config.yaml
vocab_size: 543
norm_place: "pre"
tie_word_embeddings: false
warmup_steps: 408
MLP neurons of a small language model. Each row is named by its layer, matrix (up: input weights) and neuron, and shows model dimensions 16-111. Each number is 50 + 15 x the weight over its row's rms, rounded and kept within 0 to 99.
A block is one neuron, or neurons of one layer that tend to fire together. After each block is what it responds to, as a language model described it from the Wikipedia text at the highest values.

L6.up116:27 59 56 53 58 78 54 47 53 53 32 51 32 48 57 74 55 40 50 54 59 22 18 00 32 30 43 35 70 41 60 72 45 54 21 51 50 26 54 48 69 61 41 59 51 44 31 57 47 45 53 51 57 69 80 36 67 38 26 73 19 67 52 59 50 53 48 68 47 64 69 61 48 53 50 47 59 53 51 84 61 36 38 52 59 13 50 49 32 33 25 43 50 42 43 71
Description: Mid-word Latinate suffix pieces

L6.up313:55 48 48 47 39 53 52 43 57 56 44 42 51 64 61 63 68 50 00 44 60 66 76 53 53 45 62 46 39 64 57 45 68 39 38 51 51 46 41 40 63 54 30 56 57 36 36 51 53 51 53 52 23 51 55 41 64 51 47 30 46 57 39 45 46 72 38 52 48 61 71 58 39 46 60 43 57 38 42 44 58 47 32 52 51 49 99 64 49 47 51 55 39 45 41 52
Description: Word and cell completions

L3.up20:54 36 63 46 38 70 45 43 48 58 54 23 48 46 55 49 52 29 64 46 35 63 38 39 66 48 29 45 49 53 27 51 45 42 48 52 63 67 54 52 69 60 54 33 40 85 53 54 71 52 44 55 69 67 64 75 15 53 29 72 27 34 34 57 49 53 41 54 56 42 49 58 71 58 46 48 56 51 45 69 59 52 89 57 59 58 39 59 32 46 31 22 52 70 42 41
L3.up53:39 38 72 85 40 67 47 66 38 54 50 30 38 75 47 42 60 52 67 39 45 28 54 60 42 28 52 37 71 45 60 60 38 62 51 60 88 47 50 24 48 47 52 38 62 63 36 47 62 60 47 58 80 44 41 38 22 42 41 50 42 28 40 68 47 56 39 56 52 35 62 40 65 50 63 54 64 64 50 90 40 51 77 52 73 58 35 42 66 48 50 37 49 67 40 55
L3.up78:35 67 84 92 32 51 36 60 35 52 69 41 42 87 39 40 57 49 60 48 52 44 46 32 46 70 34 73 33 44 39 59 24 54 48 69 74 49 55 00 45 53 65 52 55 51 49 63 45 78 34 45 85 48 58 75 47 58 67 43 64 36 42 40 52 14 45 58 61 47 81 37 56 55 53 65 70 56 40 44 66 35 68 71 58 45 40 42 74 41 42 43 48 57 39 49
L3.up96:38 67 71 99 56 51 46 59 14 52 57 39 48 87 41 38 54 41 55 55 44 47 43 33 60 39 55 73 53 68 34 35 30 45 45 49 88 52 47 01 70 51 56 53 40 90 28 56 46 62 24 52 69 69 67 39 37 44 44 65 41 45 40 62 61 40 55 49 62 45 69 46 67 30 68 54 47 59 64 39 74 29 64 55 54 67 45 52 59 45 58 53 44 71 54 47
L3.up109:46 47 73 90 55 37 52 45 36 57 59 21 33 63 54 60 66 47 63 30 39 55 35 34 47 62 61 80 39 61 49 58 24 45 57 56 68 56 40 05 78 53 65 39 46 93 68 32 62 57 55 48 88 57 41 40 30 51 47 77 63 34 39 35 58 28 47 50 52 53 76 33 58 49 33 41 45 61 27 50 41 52 48 58 72 49 40 57 65 61 51 42 72 78 36 48
L3.up118:31 63 66 92 66 59 47 25 50 72 65 38 42 72 39 59 50 47 56 49 46 15 39 36 64 48 67 54 62 43 55 68 39 66 44 62 83 49 44 22 46 68 59 61 45 76 49 29 51 54 52 52 79 57 35 59 29 53 20 57 32 40 35 42 65 43 56 58 55 42 59 50 66 28 60 71 41 69 34 33 52 12 56 49 59 47 36 55 63 50 66 48 89 70 42 40
L3.up193:38 82 66 80 56 39 64 83 26 40 75 50 28 70 46 39 28 54 62 51 51 44 43 32 61 77 51 84 52 36 65 47 57 32 52 51 63 45 60 10 26 31 57 55 41 66 85 26 58 51 46 45 80 55 33 67 42 53 26 60 62 39 42 54 41 43 45 62 50 55 75 70 68 46 28 57 44 58 47 21 60 46 62 67 66 40 37 43 65 53 55 58 54 67 46 34
L3.up298:40 57 52 53 42 64 38 69 29 72 55 54 45 55 56 65 13 26 57 57 36 54 43 57 31 29 32 52 45 39 52 55 30 51 91 33 59 24 63 53 36 62 54 31 36 74 40 61 53 37 38 59 68 74 67 36 40 50 50 59 36 48 50 62 53 18 55 68 42 29 51 55 93 40 63 65 33 64 63 54 44 42 68 55 53 74 34 60 33 33 28 34 54 79 52 60
L3.up325:30 66 56 65 39 68 38 65 49 47 58 51 42 59 35 57 54 37 58 56 40 49 59 45 57 27 31 57 53 30 42 51 48 47 72 43 62 49 47 42 55 60 50 27 50 89 66 48 63 38 42 74 65 57 45 57 34 46 33 57 82 33 42 66 74 07 49 65 56 24 55 55 65 59 41 38 47 65 41 76 34 10 56 67 56 57 39 51 75 54 63 31 82 96 24 50
L3.up416:53 53 66 89 49 62 64 48 21 65 50 49 76 72 34 37 81 35 60 41 42 34 41 62 65 61 68 48 42 50 70 54 27 57 55 36 77 57 46 16 57 52 51 41 48 60 48 23 45 49 49 52 72 48 49 46 33 54 50 52 47 72 52 44 45 43 44 61 53 54 77 47 62 56 53 63 50 46 57 64 71 31 50 65 76 66 40 41 27 35 37 40 75 46 45 61
L3.up419:49 38 66 55 77 73 36 49 20 59 66 29 64 58 32 52 71 59 65 46 38 39 36 47 48 80 33 27 51 39 19 55 52 53 59 75 58 49 40 31 46 51 63 35 41 86 37 62 59 69 50 52 61 57 40 58 39 39 46 71 23 56 40 68 48 40 45 49 73 54 61 43 75 59 40 46 45 52 30 70 73 23 45 75 77 37 32 73 42 38 52 29 72 58 36 68
L3.up440:50 41 80 99 59 61 51 51 55 58 52 34 33 87 67 21 67 51 69 42 24 26 32 48 58 60 44 36 31 40 41 58 37 41 56 57 94 48 42 08 52 47 57 27 57 73 56 36 67 52 44 56 84 49 48 54 32 62 45 53 59 36 37 34 64 30 48 56 51 49 75 48 51 40 63 40 61 52 46 43 77 49 81 58 68 39 39 39 75 69 48 54 61 63 59 66
L3.up460:42 76 59 59 88 52 68 49 14 47 48 63 40 69 49 42 51 31 69 67 47 20 40 16 58 42 63 68 71 34 27 52 22 35 53 69 76 39 49 48 15 54 52 36 44 68 47 59 68 67 30 58 77 51 67 57 44 39 58 71 16 40 49 52 49 26 48 57 53 29 52 34 70 40 37 49 42 73 58 54 48 20 53 69 45 48 51 54 51 49 34 25 47 62 56 63
L3.up650:47 52 82 80 65 56 68 48 61 47 77 57 55 76 43 45 60 59 57 49 30 51 40 23 47 62 36 55 55 49 41 53 26 49 35 43 62 38 51 00 53 44 68 52 51 81 46 36 46 57 37 49 94 47 48 62 46 72 50 53 58 53 32 72 46 15 46 41 48 40 83 60 62 71 66 47 64 55 27 48 58 41 61 76 67 37 41 32 57 52 59 50 55 56 57 32
L3.up683:52 60 70 73 71 56 62 62 34 53 65 41 44 59 52 60 59 63 64 48 25 58 41 46 54 36 48 55 48 47 37 58 38 44 79 18 58 58 51 16 70 57 60 34 30 84 65 46 62 64 73 63 83 43 34 74 45 66 53 54 47 39 39 61 58 21 31 58 63 43 57 53 45 46 54 60 46 61 07 62 52 43 58 57 53 29 45 49 29 65 75 46 68 61 23 73
L3.up684:49 51 54 65 64 45 33 38 52 28 66 47 45 62 40 44 57 52 61 41 25 64 41 61 82 61 80 64 68 70 65 40 14 41 40 50 59 48 48 27 71 23 67 44 30 82 71 36 74 36 50 65 77 58 39 24 50 28 35 73 27 32 48 55 51 55 52 56 36 36 65 19 51 41 53 50 29 58 58 45 40 54 64 63 73 31 45 33 44 40 65 36 74 53 35 52
Description: Mid-word subword fragments

L12.up9:35 58 63 68 50 47 41 44 66 38 66 52 46 58 46 59 72 39 33 71 30 42 16 37 39 64 53 39 80 44 70 47 55 46 40 35 45 49 58 33 56 22 39 63 47 52 31 47 45 22 61 40 37 62 53 41 55 47 55 51 40 68 37 72 32 35 43 39 59 78 66 33 42 29 48 66 57 54 72 40 85 32 48 58 59 22 25 30 52 43 33 58 33 70 57 49
L12.up335:75 39 60 39 44 77 36 37 54 53 35 43 53 63 43 48 54 55 52 46 57 68 25 29 78 99 45 25 76 46 31 54 39 94 52 35 65 64 42 26 36 46 54 55 53 75 35 59 59 59 29 40 44 82 68 64 66 49 69 72 48 75 37 49 69 48 69 50 54 61 47 51 69 58 42 51 27 66 60 67 59 52 37 59 62 64 47 55 32 40 28 44 41 49 37 89
L12.up400:55 28 74 48 60 50 49 44 55 75 64 43 72 59 52 64 34 47 44 48 42 55 29 20 75 57 42 28 65 45 85 43 14 54 41 76 49 53 30 40 48 48 65 72 52 68 40 31 52 36 57 27 25 48 69 37 62 28 29 71 30 30 60 45 48 35 41 54 54 52 61 67 75 19 57 51 63 57 36 40 54 38 64 65 72 79 38 37 45 29 57 36 33 36 47 45
L12.up586:48 60 55 32 41 46 33 39 53 89 64 39 59 74 39 17 68 52 52 59 34 48 23 31 68 29 43 60 59 50 56 49 33 84 33 17 89 57 29 27 45 70 33 51 34 77 15 25 50 64 70 38 79 67 57 55 48 56 46 74 51 63 55 42 53 52 77 58 48 50 50 44 40 62 50 60 68 52 44 31 71 58 88 43 79 49 49 36 46 28 58 62 47 51 41 73
Description: Mid-word subword fragments

L3.up14:62 72 39 53 57 57 51 35 25 49 63 43 38 52 88 70 63 20 51 37 64 60 50 23 51 65 45 33 57 50 44 39 40 29 59 28 36 45 58 59 58 65 50 27 29 74 27 46 99 47 64 30 38 65 65 50 47 10 46 87 41 33 33 39 28 59 35 62 43 64 42 60 32 38 61 35 50 41 55 53 70 28 58 60 49 48 53 75 29 36 36 38 53 66 30 61
L3.up48:55 46 68 41 47 54 61 44 52 51 37 52 44 61 73 54 50 47 00 30 75 49 76 62 40 49 56 57 41 65 46 32 79 40 46 47 54 56 48 44 54 48 42 39 60 38 35 57 50 50 52 51 35 56 56 41 58 54 58 35 58 51 36 48 41 61 45 59 57 63 48 50 31 57 51 45 50 27 36 52 45 49 36 49 46 59 99 51 46 46 52 59 36 30 38 50
L3.up94:35 64 64 69 42 68 45 28 46 42 58 49 64 58 68 66 20 29 35 43 35 44 57 46 62 31 57 63 43 52 86 39 53 52 45 58 63 49 59 30 54 20 65 48 21 50 39 52 75 50 24 43 56 54 45 48 51 47 56 56 29 52 60 51 46 37 43 41 65 72 73 32 67 70 81 32 32 42 31 78 37 63 62 71 80 41 49 47 34 46 58 58 55 54 50 36
L3.up135:29 41 57 67 54 75 66 63 32 55 59 41 53 70 48 63 44 33 52 45 40 66 47 35 82 37 29 43 58 30 67 59 41 51 69 54 67 24 53 48 47 41 54 28 24 59 60 43 81 54 35 50 60 63 59 76 45 33 30 78 39 62 33 47 39 27 32 75 58 47 53 40 66 43 65 52 44 44 57 37 63 39 74 73 56 45 54 56 32 47 40 38 74 76 35 59
L3.up149:63 77 46 43 56 53 49 39 51 55 52 57 24 49 80 60 66 19 53 38 64 69 58 44 43 56 46 47 46 49 37 54 57 21 45 35 55 42 40 54 56 59 33 39 27 87 25 62 78 47 53 40 35 50 65 31 53 20 65 70 36 37 43 38 51 43 36 60 37 52 54 62 51 38 58 43 36 47 53 58 39 42 52 54 44 42 46 74 24 35 26 24 61 55 31 79
L3.up180:34 58 64 59 61 64 52 40 25 51 41 52 42 64 63 57 38 13 41 36 36 69 44 46 84 44 44 65 45 49 75 41 43 46 77 49 48 34 55 39 51 45 60 21 22 79 60 42 82 40 36 49 70 62 43 36 34 22 21 71 29 65 48 42 56 34 46 69 56 60 54 35 68 31 64 44 33 62 58 45 70 56 70 62 67 35 48 50 31 24 58 39 84 78 37 73
L3.up190:45 37 61 69 60 50 47 45 32 56 44 36 48 70 62 52 50 21 53 46 24 65 37 46 81 44 48 46 65 39 51 56 38 40 65 60 69 41 62 41 45 63 47 20 29 49 45 32 82 42 25 56 63 57 28 36 39 38 28 73 20 59 43 29 56 32 42 71 38 55 56 50 63 30 78 45 46 69 65 52 77 57 81 53 60 47 46 50 51 43 61 43 82 69 33 89
L3.up191:35 56 61 65 52 69 56 44 33 60 45 68 47 75 64 61 43 17 57 37 30 56 46 31 69 50 37 47 72 44 52 55 45 59 82 57 80 28 42 43 46 62 59 15 21 61 43 40 77 58 32 49 59 59 32 66 40 27 30 76 31 63 40 42 47 51 36 68 56 46 47 46 50 36 62 40 58 46 53 39 56 26 72 58 59 49 51 70 38 23 50 32 78 74 38 76
L3.up222:61 63 52 52 71 48 37 68 29 65 57 43 15 42 87 70 57 20 44 28 41 63 53 49 70 42 51 41 42 71 29 30 28 44 70 43 49 30 48 63 51 73 36 18 47 80 70 38 68 66 50 24 46 54 42 75 30 33 66 54 58 30 37 44 42 48 39 75 54 59 36 29 50 44 63 46 52 52 54 33 49 55 95 51 42 67 33 54 61 62 65 45 28 74 46 43
L3.up387:38 55 56 74 30 70 62 52 32 44 57 54 21 67 72 58 50 34 54 39 28 56 51 33 68 48 36 46 46 43 62 59 44 53 72 54 72 22 71 40 53 48 54 29 22 82 58 44 62 57 43 50 67 68 54 54 38 58 27 61 40 65 26 45 37 29 32 78 28 55 50 38 71 39 63 55 44 47 37 51 64 35 76 56 59 48 36 76 43 34 51 43 46 78 32 61
L3.up424:55 53 49 62 57 33 54 39 61 47 35 69 47 51 57 54 59 61 52 22 39 71 67 53 74 89 35 48 36 67 51 34 09 37 54 49 48 66 11 57 45 52 56 58 35 72 69 48 50 51 57 19 54 37 39 30 61 24 54 72 79 40 35 16 70 52 51 52 40 39 40 38 35 61 36 29 51 50 57 40 25 62 34 57 52 46 62 37 64 52 49 35 77 49 31 46
L3.up429:21 53 52 76 40 57 56 32 34 53 41 54 42 64 62 45 37 35 51 56 40 56 35 47 79 55 67 51 77 44 57 48 30 73 79 45 89 49 48 47 31 61 59 21 27 62 58 38 69 54 25 34 59 69 40 62 49 23 47 81 18 61 39 34 49 58 48 47 54 54 58 29 63 51 53 45 45 62 60 32 68 34 66 69 58 50 41 53 29 26 42 17 70 57 45 70
L3.up702:71 64 52 49 75 53 41 14 53 52 46 45 40 54 72 66 62 47 56 45 64 57 38 54 72 95 78 57 68 54 72 14 35 34 76 59 49 29 62 50 43 63 74 55 55 52 65 27 51 59 48 37 43 64 39 43 66 64 62 62 50 38 58 64 35 56 59 41 74 66 35 41 54 52 69 54 66 39 20 30 34 51 53 47 52 47 50 71 16 58 38 59 44 58 80 73
L3.up720:55 66 55 59 56 47 76 32 47 48 60 48 50 54 75 92 44 37 40 39 64 30 43 37 87 92 37 33 53 67 40 69 43 28 59 24 47 68 62 53 43 59 53 55 35 74 35 33 71 68 45 38 37 52 53 14 68 29 38 77 43 58 63 42 54 68 40 56 53 44 43 69 52 33 64 61 51 47 69 57 47 49 65 47 43 39 46 68 22 26 31 38 73 58 23 71
L3.up732:34 77 59 62 46 80 62 37 37 65 40 46 39 72 56 51 41 18 53 44 30 62 58 24 65 43 47 56 76 58 59 56 47 61 58 56 71 25 46 46 32 58 44 22 23 60 58 53 71 50 31 35 60 71 51 52 50 12 31 85 50 48 49 43 54 45 41 65 83 54 60 59 61 44 64 25 45 39 64 45 57 27 61 65 71 42 41 71 29 17 46 15 71 95 42 64
L3.up733:39 36 57 58 51 55 58 61 40 47 38 44 41 67 53 61 32 29 43 30 30 48 44 34 82 71 32 52 45 45 65 57 29 51 78 68 66 14 55 46 36 47 52 17 31 66 52 29 77 50 41 36 71 60 41 38 45 28 30 71 24 59 45 44 41 40 31 67 48 61 48 38 52 40 64 44 52 50 46 49 82 44 75 59 60 50 55 66 35 24 53 42 85 67 39 66
Description: Word-internal subword fragments

L6.up48:62 54 63 70 67 46 38 41 49 87 56 42 63 82 40 51 40 40 99 65 23 58 32 21 63 54 41 58 49 45 16 47 33 41 68 40 64 32 53 40 50 46 54 57 43 70 64 26 73 39 27 40 67 61 47 51 33 34 27 64 58 46 58 60 72 30 69 63 48 57 69 36 46 34 60 40 66 69 62 47 55 45 72 78 62 53 33 55 59 61 53 30 61 63 58 41
Description: Mid-word continuation pieces

L12.up168:74 70 43 71 34 72 66 55 44 40 77 78 56 55 85 53 57 19 51 38 54 22 69 29 42 54 42 52 31 43 60 34 50 34 43 91 60 43 53 21 46 33 47 50 52 56 74 50 43 44 50 56 68 67 56 46 27 55 32 35 24 75 44 64 12 37 39 43 68 68 78 33 76 43 53 46 66 67 32 71 43 47 45 59 79 53 45 56 24 21 33 65 41 29 41 46
L12.up169:42 47 71 51 29 80 39 72 57 64 47 39 68 58 33 28 37 39 53 44 45 52 64 24 54 61 48 28 65 57 42 62 33 67 57 59 41 38 52 38 64 42 64 19 51 52 60 40 56 62 74 35 38 49 68 41 47 42 37 39 38 64 59 36 56 54 51 31 52 47 84 58 53 35 77 22 77 34 50 58 60 27 74 45 48 43 48 23 35 60 29 67 51 59 52 52
L12.up424:54 65 59 65 39 57 50 42 50 62 32 42 12 56 62 44 61 51 41 60 57 35 39 50 37 58 61 23 60 45 35 43 42 33 42 62 57 41 66 34 40 27 56 44 65 58 41 44 33 48 42 49 47 35 74 71 46 51 30 58 34 81 21 81 28 31 29 46 65 39 70 37 58 37 86 57 27 88 36 68 59 31 44 43 56 79 38 74 73 49 38 47 44 54 58 34
L12.up627:57 74 62 50 26 88 53 33 33 55 67 24 61 56 57 51 67 58 23 32 36 60 44 50 53 44 14 46 37 24 50 59 54 63 64 35 56 57 47 45 43 37 60 50 25 47 54 66 41 85 42 43 57 62 64 59 51 32 56 67 63 58 36 33 56 65 65 37 47 82 65 50 51 27 67 19 45 54 33 81 35 57 73 46 44 50 37 53 30 40 33 38 58 52 36 43
Description: Mid-word fragment tokens

L3.up34:66 80 50 39 42 52 71 85 10 54 59 66 32 51 61 52 71 33 46 34 59 48 50 35 48 25 68 48 49 75 50 44 48 29 54 41 47 57 49 49 44 58 39 30 48 66 27 54 45 30 65 46 54 52 56 00 83 40 46 54 50 37 36 49 57 41 57 58 31 49 53 36 46 67 33 47 39 50 49 44 24 45 42 47 50 30 39 46 37 54 23 44 43 44 45 76
L3.up49:43 51 51 53 57 56 40 52 37 52 62 43 57 60 56 82 82 41 59 55 23 55 28 35 84 55 28 48 28 27 21 44 49 45 67 44 50 61 54 57 33 67 30 47 34 60 44 42 98 33 45 55 50 52 53 38 56 28 39 74 37 61 45 35 59 55 53 58 56 61 46 63 64 58 57 40 49 57 49 52 64 51 70 57 48 52 47 71 20 38 44 47 55 78 50 30
L3.up80:49 76 47 54 28 43 53 44 61 68 45 76 80 55 36 71 67 54 49 46 49 57 54 33 45 79 34 50 40 59 43 31 20 37 42 46 51 58 43 49 57 37 54 69 31 68 47 54 48 60 66 33 52 34 48 37 76 30 59 73 79 54 32 36 69 64 62 47 33 56 45 48 48 38 50 39 39 61 60 39 19 62 26 67 43 34 65 68 39 31 25 47 60 32 27 49
L3.up95:66 79 54 45 54 43 75 70 36 62 56 61 51 65 41 56 57 40 58 49 38 60 34 28 40 59 44 39 33 42 32 42 46 31 54 40 55 43 46 54 50 62 36 02 41 81 55 48 76 51 36 25 43 55 45 37 59 33 40 60 68 46 49 38 56 70 61 72 41 45 42 40 44 58 44 52 52 57 49 61 31 53 60 61 41 49 49 46 45 43 26 20 60 72 32 58
L3.up110:49 65 51 57 67 65 45 55 48 67 55 66 36 52 41 56 41 55 59 60 27 39 29 35 98 47 48 47 46 46 52 47 34 51 50 70 67 37 48 57 52 70 48 38 39 67 56 35 54 70 31 28 51 45 59 15 36 60 32 63 05 53 43 63 60 63 53 59 47 24 42 28 70 37 56 57 65 69 83 50 70 57 58 68 52 61 45 80 32 44 36 39 63 71 45 54
L3.up256:56 64 53 50 52 62 48 13 70 55 39 43 51 48 42 55 67 67 41 53 63 53 48 65 57 76 35 30 32 40 55 49 27 37 26 42 53 59 48 44 63 39 54 53 39 85 41 50 45 47 55 55 45 34 48 31 58 15 57 64 42 39 54 29 68 67 63 42 38 49 45 54 39 66 63 55 42 45 48 69 60 60 43 59 58 30 54 73 41 34 06 23 50 31 26 53
L3.up293:67 53 50 54 49 60 45 34 20 46 58 45 36 57 54 49 47 46 62 56 29 54 27 38 99 41 64 25 53 57 39 55 54 56 68 47 49 28 62 54 50 56 55 46 19 67 49 45 79 36 38 41 66 52 68 37 48 35 44 64 26 44 46 55 48 60 50 56 73 48 52 33 57 67 63 53 47 59 52 61 52 46 82 49 63 45 35 86 42 31 38 44 53 74 48 44
L3.up358:74 92 57 60 58 47 79 69 29 65 66 69 51 44 52 47 56 40 53 12 43 42 44 18 36 54 38 20 30 69 43 38 52 41 43 43 61 65 40 53 34 60 52 28 49 64 48 53 46 61 61 26 49 29 40 07 87 48 57 69 59 40 48 50 58 61 42 58 29 42 42 41 51 46 50 49 45 51 39 53 12 56 51 45 41 39 47 31 47 44 27 55 59 48 36 62
L3.up411:65 80 48 53 61 41 75 69 18 64 52 75 34 57 49 30 52 34 59 18 58 61 48 21 43 57 30 39 54 53 41 18 35 56 58 56 53 63 28 51 46 58 44 22 41 52 53 64 48 55 62 26 54 45 35 23 66 41 56 57 81 40 44 70 52 48 51 70 28 56 40 20 40 47 38 43 48 48 47 37 05 51 46 48 43 48 56 32 47 60 31 51 56 70 55 56
L3.up418:56 81 57 53 82 34 51 48 26 53 56 66 22 56 55 43 60 28 54 53 34 50 50 37 90 73 66 37 51 53 64 31 16 33 51 56 61 38 38 57 40 50 41 42 37 57 53 26 55 75 30 24 47 41 36 26 58 48 51 56 37 35 50 40 45 51 46 50 51 45 31 28 47 44 61 63 62 70 62 34 32 58 53 46 42 56 36 60 56 60 32 43 69 45 50 74
L3.up484:72 60 48 39 71 75 50 01 45 48 54 62 59 42 31 51 56 50 48 45 70 50 60 39 57 46 43 38 40 26 47 49 54 66 45 67 49 59 48 42 65 60 26 38 47 80 06 84 41 51 56 55 38 45 80 57 47 23 53 90 32 64 42 48 49 55 48 40 40 52 48 59 61 56 51 42 45 53 38 60 61 43 53 56 55 77 59 51 17 11 10 27 52 41 47 66
L3.up496:61 71 54 31 69 78 67 18 40 55 45 61 57 43 61 50 43 62 50 35 60 35 46 26 67 65 42 25 56 32 60 45 29 50 58 47 53 64 30 64 45 62 48 41 49 75 37 46 49 61 52 35 42 50 45 26 64 41 35 87 58 43 39 36 51 56 47 56 55 49 35 59 48 51 51 68 51 52 45 45 34 54 50 54 51 65 62 39 29 02 07 55 75 56 49 61
L3.up526:42 62 57 59 66 57 35 22 38 51 35 54 38 49 78 44 58 40 62 61 58 63 63 47 74 58 07 31 49 63 36 46 24 37 44 58 55 40 34 60 60 47 45 49 66 87 55 57 76 61 55 34 48 48 32 43 40 00 51 64 46 38 39 46 55 36 64 68 50 25 32 31 66 49 57 49 47 42 42 58 39 71 81 61 56 42 48 32 71 51 36 38 74 70 26 59
L3.up595:54 87 45 59 71 26 55 33 33 52 60 62 31 63 52 55 68 36 58 44 58 54 44 29 88 85 68 40 51 43 44 41 29 33 70 61 48 26 50 54 52 47 62 39 43 54 59 39 65 67 47 49 48 56 37 41 46 15 35 73 51 35 54 29 58 49 72 67 54 56 51 45 34 47 56 48 46 46 50 32 47 42 60 53 43 44 37 53 30 55 38 57 71 58 42 65
L3.up635:47 74 51 46 57 46 55 29 35 56 43 69 46 53 62 55 72 34 53 59 46 72 38 40 64 80 38 43 36 43 58 33 19 30 35 53 56 47 48 50 51 51 53 63 37 90 45 52 82 47 44 50 46 49 37 38 54 02 60 57 49 35 50 35 59 62 56 49 42 50 44 44 48 60 56 39 44 65 51 37 37 51 52 58 55 41 34 40 33 43 29 42 73 56 39 52
L3.up696:35 66 60 73 39 56 64 39 18 59 46 56 45 71 54 53 41 30 51 40 18 67 51 46 82 53 52 58 41 46 48 64 50 58 75 52 60 26 56 48 65 58 44 16 20 61 61 39 96 51 30 52 56 66 46 51 57 38 27 71 42 65 44 39 54 45 41 70 47 52 43 54 47 35 63 46 48 57 51 36 66 41 61 57 56 58 47 63 36 25 48 24 83 83 34 58
Description: Mid-word subword fragments

L12.up100:36 51 50 65 49 64 41 48 60 57 67 25 66 61 37 48 63 58 41 26 38 47 56 84 40 41 54 27 43 54 54 43 30 54 39 40 51 51 55 54 51 34 66 58 12 82 56 37 41 37 35 50 66 54 71 34 38 42 49 63 70 61 41 82 62 45 54 85 67 52 51 54 31 36 20 70 68 58 51 55 45 45 87 51 60 45 36 55 40 18 71 49 91 53 60 44
L12.up530:28 58 58 71 60 56 40 50 49 56 25 54 34 66 51 45 50 33 63 30 33 57 69 58 25 34 48 72 78 50 38 81 74 57 67 31 56 63 65 19 44 48 57 22 53 62 14 27 16 49 39 46 48 45 48 51 47 82 35 67 37 60 27 78 49 57 27 49 57 31 60 32 62 40 63 32 32 24 38 58 68 56 79 55 76 66 39 73 51 55 39 22 63 57 44 59
L12.up551:65 52 62 53 50 28 59 75 47 64 61 42 47 66 51 48 45 31 50 33 40 58 41 56 45 48 63 42 59 55 49 89 50 27 49 33 53 58 74 56 42 52 51 36 30 75 39 39 41 26 37 31 71 46 43 69 47 78 64 53 30 39 50 27 40 58 49 53 29 69 46 52 81 42 73 46 67 49 67 55 31 55 72 40 41 48 40 66 76 62 53 46 52 41 43 39
L12.up646:35 63 40 53 32 35 31 59 54 37 50 66 51 64 60 58 37 46 44 41 50 24 32 36 27 44 77 42 62 53 58 70 56 42 45 61 84 59 81 40 45 52 25 41 36 67 38 46 28 48 36 50 33 46 69 58 18 57 14 67 09 57 41 58 36 57 48 47 55 49 71 75 52 62 46 34 46 51 46 72 42 13 54 63 81 48 31 58 25 48 36 52 52 51 38 30
Description: Mid-word vowel-consonant pieces